Part of a small language model's weights: LayerNorm before each block, learned positions.
MLP neurons of a small language model. Each row is named by its layer, matrix (up: input weights) and neuron, and shows model dimensions 16-143. Each number is 200 + 40 x the weight over its row's rms, rounded and kept within 0 to 999.
After each neuron's rows, "fires in" lists the words (lower case) most often at its 100 highest values on Wikipedia text that the model never trained on.

L4.up241,229,222,192,147,255,207,205,224,169,170,190,157,254,203,153,178,176,232,224,175,132,180,186,159,212,215,221,197,218,233,290,250,268,190,165,156,147,146,209,198,288,170,210,165,225,165,148,202,223,251,227,183,227,152,224,200,223,149,214,221,175,160,161,207,225,227,144,197,207,169,255,186,166,258,174,176,204,220,212,223,98,182,167,266,192,214,206,226,247,158,174,169,143,191,190,124,239,200,229,216,178,278,286,254,198,172,182,208,149,236,125,217,203,207,183,230,193,171,57,222,151,133,224,244,235,177,246,247
fires in: "in"

L4.up665,153,218,178,181,265,191,166,213,149,118,189,197,209,186,229,212,147,186,215,279,175,184,208,144,91,167,274,265,116,160,272,154,217,257,194,229,201,220,208,174,211,210,201,203,166,193,188,218,169,259,163,263,197,141,182,212,203,160,179,142,149,191,238,185,103,191,254,171,100,196,173,250,241,214,226,250,216,237,110,227,220,248,176,198,196,182,225,226,262,118,242,208,225,169,129,243,141,125,169,192,272,251,170,147,144,151,150,226,174,246,190,194,242,155,248,230,190,120,221,248,200,221,284,243,242,161,236,156
fires in: "she", "he", "there", "submarine"

L4.up523,265,275,125,141,93,169,184,115,167,229,222,213,181,282,186,248,176,180,131,284,169,182,235,240,210,217,189,281,163,232,182,261,128,192,193,227,175,264,239,214,202,227,197,172,205,210,144,114,157,201,230,207,165,251,174,222,197,146,220,223,251,148,207,228,175,224,154,163,261,155,144,240,250,203,145,213,218,235,191,223,132,150,189,155,206,218,239,253,191,223,231,220,185,243,226,236,179,214,257,207,213,209,175,227,203,207,283,293,160,232,149,161,211,139,179,201,219,184,175,277,207,209,184,268,191,245,230,227
fires in: "that", "to", "if"

L4.up192,194,252,234,162,232,243,199,200,184,235,193,253,213,172,220,181,150,168,196,198,223,242,173,199,174,192,197,207,167,86,139,182,180,169,176,213,192,183,173,266,166,144,282,236,161,168,196,222,162,182,198,202,149,229,268,168,199,193,251,210,194,178,170,294,223,230,201,202,209,244,168,155,210,215,198,178,228,216,201,242,181,147,217,182,214,239,202,197,240,245,188,218,174,210,171,94,246,201,208,186,199,213,234,198,205,234,202,193,229,228,208,221,203,123,126,185,222,297,212,171,150,89,255,207,147,257,164,190
fires in: "or", "and", "to"

L4.up345,188,157,134,216,185,273,252,178,153,152,269,177,220,183,188,208,187,119,204,261,173,198,266,183,210,179,235,205,248,260,187,270,180,220,214,198,234,205,178,275,185,132,215,206,170,181,275,243,205,158,192,185,160,115,114,194,203,261,235,188,267,272,202,142,184,169,164,221,167,214,235,195,231,185,167,149,175,269,236,237,136,207,264,185,163,230,188,161,201,240,264,148,212,204,184,238,149,183,171,228,203,265,176,237,214,267,178,214,237,172,237,177,159,212,221,205,182,235,242,243,198,215,167,200,214,147,233,193
fires in: "only", "still", "also", "first", "as", "bass"

L4.up299,195,186,109,160,171,210,171,227,158,215,165,249,187,200,154,225,176,176,208,209,253,225,213,213,174,218,236,175,134,186,208,229,201,184,176,193,190,186,209,170,225,205,202,148,144,167,194,212,189,160,162,167,248,231,164,212,220,233,181,253,243,255,153,219,281,261,199,200,287,173,215,224,217,212,286,276,173,151,182,208,169,153,175,176,286,247,250,236,189,273,201,123,163,201,201,154,259,135,293,166,216,173,201,289,174,243,123,145,208,182,169,214,187,216,150,189,237,202,253,252,210,168,144,219,165,218,177,203
fires in: "and", "s", "or"

L5.up397,133,230,265,179,240,129,139,209,172,120,124,211,180,255,182,275,191,217,159,140,159,171,165,183,204,220,222,242,201,223,180,181,179,243,155,201,231,184,260,222,187,186,182,223,250,134,215,187,195,206,182,230,237,244,117,115,186,187,226,208,184,102,145,189,141,192,202,249,181,223,200,255,187,207,216,257,168,195,178,191,140,159,136,191,208,243,221,140,228,152,171,168,286,175,148,251,211,144,200,237,226,192,152,193,231,200,210,208,171,128,251,203,209,163,202,208,240,195,190,180,188,196,252,174,192,197,191,125
fires in: "a", "an", "according", "she", "he"

L3.up123,201,227,187,106,199,268,206,230,244,212,223,203,174,181,168,220,177,196,234,267,245,246,201,152,223,119,193,208,215,186,183,186,221,160,232,236,224,312,188,166,245,151,232,175,183,233,171,141,203,198,244,212,198,169,207,191,213,199,217,172,112,168,164,152,214,264,154,266,205,181,172,75,239,276,181,239,174,256,216,228,130,219,219,233,215,219,219,246,184,157,273,184,128,176,225,161,220,173,237,220,182,206,222,180,194,159,175,212,111,248,160,301,164,215,186,154,184,148,145,133,134,226,150,217,179,219,183,219
fires in: "in", "initiative", "approximately", "formats", "intense"

L4.up335,214,261,164,199,182,233,184,180,171,276,206,224,212,213,256,262,69,232,197,247,205,169,143,244,214,197,176,224,258,212,206,144,194,191,222,200,146,312,147,203,129,204,174,151,173,156,228,206,178,185,195,255,145,219,179,180,242,256,246,130,252,200,147,235,226,150,178,198,210,209,184,211,252,232,131,202,185,218,155,136,126,192,224,195,276,201,192,287,236,195,221,170,234,215,207,285,186,157,225,217,198,227,181,210,231,207,244,232,216,206,199,188,200,143,191,231,191,240,217,217,187,245,166,149,231,128,210,250
fires in: "not", "only", "who", "that", "also"

L5.up371,241,227,241,112,241,168,116,187,226,150,221,145,147,169,231,215,136,201,190,153,235,175,205,198,174,179,193,195,123,211,228,192,242,258,135,124,232,214,272,218,266,179,149,122,214,279,178,198,198,182,218,92,212,255,211,167,242,224,209,146,213,185,265,151,204,177,247,234,197,160,268,247,276,223,210,208,147,185,200,196,172,223,202,207,262,213,211,311,208,229,226,201,161,242,152,211,217,227,145,234,217,275,236,285,222,190,147,167,176,218,175,132,181,151,133,219,173,186,143,132,176,175,209,158,266,214,246,176
fires in: "in"

L3.up63,198,187,217,178,144,244,190,202,240,247,139,216,265,165,208,215,182,214,199,229,175,199,166,139,233,142,219,238,233,260,249,141,162,230,196,184,191,230,241,194,201,134,181,127,274,123,193,210,210,223,147,158,139,155,260,149,158,197,184,129,124,162,195,178,154,196,182,161,191,207,217,169,220,185,261,187,144,112,280,234,258,159,250,270,259,189,195,194,213,263,230,169,211,222,243,200,114,252,243,168,190,130,241,204,191,201,225,197,233,217,112,192,190,242,129,243,238,209,172,176,197,124,260,176,159,167,148,190
fires in: "on"

L10.up666,127,210,238,223,219,169,202,144,276,145,165,155,250,187,201,182,213,248,166,204,229,164,208,168,263,220,248,251,235,192,191,151,236,231,226,224,186,169,202,218,198,198,186,161,151,186,215,230,254,245,165,245,169,200,263,211,213,213,259,189,166,272,169,160,232,157,168,156,282,202,231,194,126,195,173,141,246,218,138,318,97,161,145,111,175,175,249,229,171,213,235,205,235,212,121,225,185,177,221,226,232,192,188,101,189,266,107,267,168,226,205,222,211,180,156,193,190,213,191,234,169,139,225,164,228,191,213,240
fires in: "would", "will", "to", "may", "sky", "can"

L9.up451,187,247,174,133,204,127,211,137,215,221,178,172,274,177,216,161,216,189,174,228,158,219,254,206,152,188,301,226,216,183,250,230,151,107,214,236,232,174,229,210,220,211,167,149,246,178,248,153,215,177,203,191,273,163,288,222,173,211,211,186,244,231,132,173,263,203,177,157,201,203,156,151,153,226,227,195,179,300,225,220,184,224,129,181,133,145,148,284,159,246,254,188,200,175,185,242,299,213,173,250,166,212,196,239,171,267,235,256,218,164,191,231,149,155,202,248,283,192,202,173,194,216,235,125,209,202,218,162
fires in: "to", "a", "outstanding", "would", "m", "t"

L3.up134,178,195,192,169,194,254,231,163,188,177,194,163,218,163,165,213,213,206,189,243,192,205,190,206,213,155,193,235,195,204,206,153,209,189,208,200,145,222,203,188,159,224,169,147,218,163,136,154,171,165,158,164,268,263,169,196,248,184,222,228,181,185,177,259,157,258,147,138,131,192,226,164,184,261,127,213,170,199,243,206,159,246,331,196,127,138,184,269,258,201,237,193,219,158,219,128,160,170,198,245,239,201,241,178,216,192,146,230,239,275,108,177,213,219,216,225,205,274,165,181,220,197,162,230,267,140,199,141
fires in: "on", "from", "over", "at", "into", "in"

L9.up354,217,282,167,194,201,181,135,193,178,106,149,200,205,215,123,259,249,184,124,184,218,143,234,178,186,232,266,199,211,200,223,265,215,200,183,177,213,157,273,277,269,230,134,227,204,165,182,225,236,239,156,210,209,214,246,205,162,167,192,241,230,161,202,164,225,255,174,167,213,146,265,242,175,209,193,155,220,251,151,158,146,246,176,238,208,172,188,207,174,242,231,202,281,215,128,139,225,158,198,206,144,252,163,288,141,236,149,220,231,170,213,208,193,162,192,104,204,229,224,211,282,179,176,248,209,183,251,248
fires in: "to", "not", "also", "least", "t"

L3.up306,147,184,214,128,187,181,220,174,193,261,197,201,242,289,156,173,181,161,172,184,154,212,105,224,204,194,181,237,168,202,220,185,231,126,178,182,132,241,171,243,197,133,182,139,216,145,221,229,140,219,140,172,165,203,207,161,263,207,158,206,176,233,172,161,173,157,190,214,172,185,174,174,158,228,214,241,193,186,213,219,164,187,266,209,176,236,192,177,230,133,227,198,220,223,172,195,290,157,289,253,213,187,288,191,176,188,219,144,216,207,152,133,141,203,210,231,260,251,239,211,215,119,244,257,184,230,139,192
fires in: "on"

L10.up323,108,182,177,136,171,133,175,179,171,184,238,178,239,174,187,231,185,150,120,187,219,186,233,189,241,176,225,163,171,191,233,210,261,198,236,250,225,205,232,178,149,124,188,195,228,151,203,253,224,243,261,196,180,245,198,244,165,177,281,207,213,235,170,262,260,254,208,191,187,233,191,190,175,253,156,218,176,179,177,205,253,250,205,157,146,113,178,146,220,185,206,177,226,246,193,134,245,229,171,156,138,191,182,211,205,216,297,240,168,238,179,235,184,217,157,125,283,239,159,158,144,233,191,219,237,308,148,237
fires in: "and", "of"

L5.up566,218,252,192,154,268,197,171,162,233,151,167,210,211,169,174,255,214,235,220,206,150,248,236,186,205,165,210,220,119,173,298,181,204,253,222,215,188,139,227,199,224,170,206,153,159,121,247,184,198,160,203,170,271,211,260,222,188,156,164,189,200,152,167,173,262,205,200,216,173,233,286,223,185,225,239,223,98,310,255,207,157,159,210,165,225,249,285,185,214,220,216,172,214,118,224,282,190,236,163,221,258,205,239,218,166,232,185,247,196,185,142,194,239,145,260,216,169,220,162,254,266,201,225,224,176,180,223,267
fires in: "the", "in", "for"

L3.up487,181,285,165,127,189,203,208,211,228,169,239,153,257,178,179,244,146,230,304,134,190,261,130,177,186,179,178,239,268,193,200,250,190,178,261,234,160,204,204,208,127,250,203,171,217,180,215,183,215,212,194,181,126,224,179,219,204,226,176,176,251,242,226,201,238,219,217,180,148,162,184,196,259,189,214,243,145,141,220,174,149,233,155,194,229,218,261,157,240,201,218,203,201,238,208,200,246,153,206,285,204,219,148,229,152,188,132,179,223,203,225,225,277,149,200,282,164,161,166,176,137,216,221,158,248,212,210,170
fires in: "september", "december", "january", "date", "october", "november"

L3.up711,185,219,181,151,229,223,155,220,177,261,168,258,186,234,166,147,176,268,219,215,184,196,171,152,226,219,179,182,173,126,250,188,166,222,224,233,135,193,287,250,229,163,239,167,201,179,131,240,249,233,156,219,103,245,251,126,140,167,183,166,161,154,97,196,196,218,253,217,150,212,256,190,204,197,217,178,112,266,151,172,221,171,238,224,183,257,229,165,220,224,202,179,240,287,133,149,233,83,140,210,196,179,237,195,176,218,225,256,252,172,167,205,208,158,158,195,276,175,184,207,207,181,217,151,260,237,209,147
fires in: "a", "to", "his", "her"

L9.up199,205,253,152,120,203,202,189,234,268,240,180,191,260,198,202,204,177,154,235,194,189,188,170,150,185,167,196,214,183,251,206,209,133,241,156,133,221,187,215,194,180,198,140,231,211,183,316,258,230,124,131,182,185,186,278,198,191,251,242,153,207,186,159,220,299,175,238,148,200,137,252,270,203,268,231,176,192,222,184,252,230,213,241,168,233,206,234,205,170,230,202,246,239,229,160,139,193,198,231,193,140,249,160,217,213,158,181,142,177,197,209,158,126,176,226,201,246,196,288,234,135,86,233,294,173,169,234,248
fires in: "the", "website", "or"

L5.up453,187,208,187,185,246,178,178,266,176,200,143,233,187,255,222,178,173,116,148,147,257,172,169,257,122,194,208,130,268,229,181,170,170,220,193,241,154,284,229,160,171,227,192,291,135,171,232,277,209,220,193,215,157,199,253,208,210,258,200,192,174,278,218,201,204,206,231,192,237,177,182,178,197,173,196,160,123,146,214,259,212,190,96,246,197,79,206,210,252,193,229,196,306,151,150,156,291,135,167,229,187,253,263,287,195,196,181,236,233,237,260,163,262,193,204,225,182,238,230,164,150,206,250,221,193,173,220,149
fires in: "august", "early", "july", "october", "december", "january"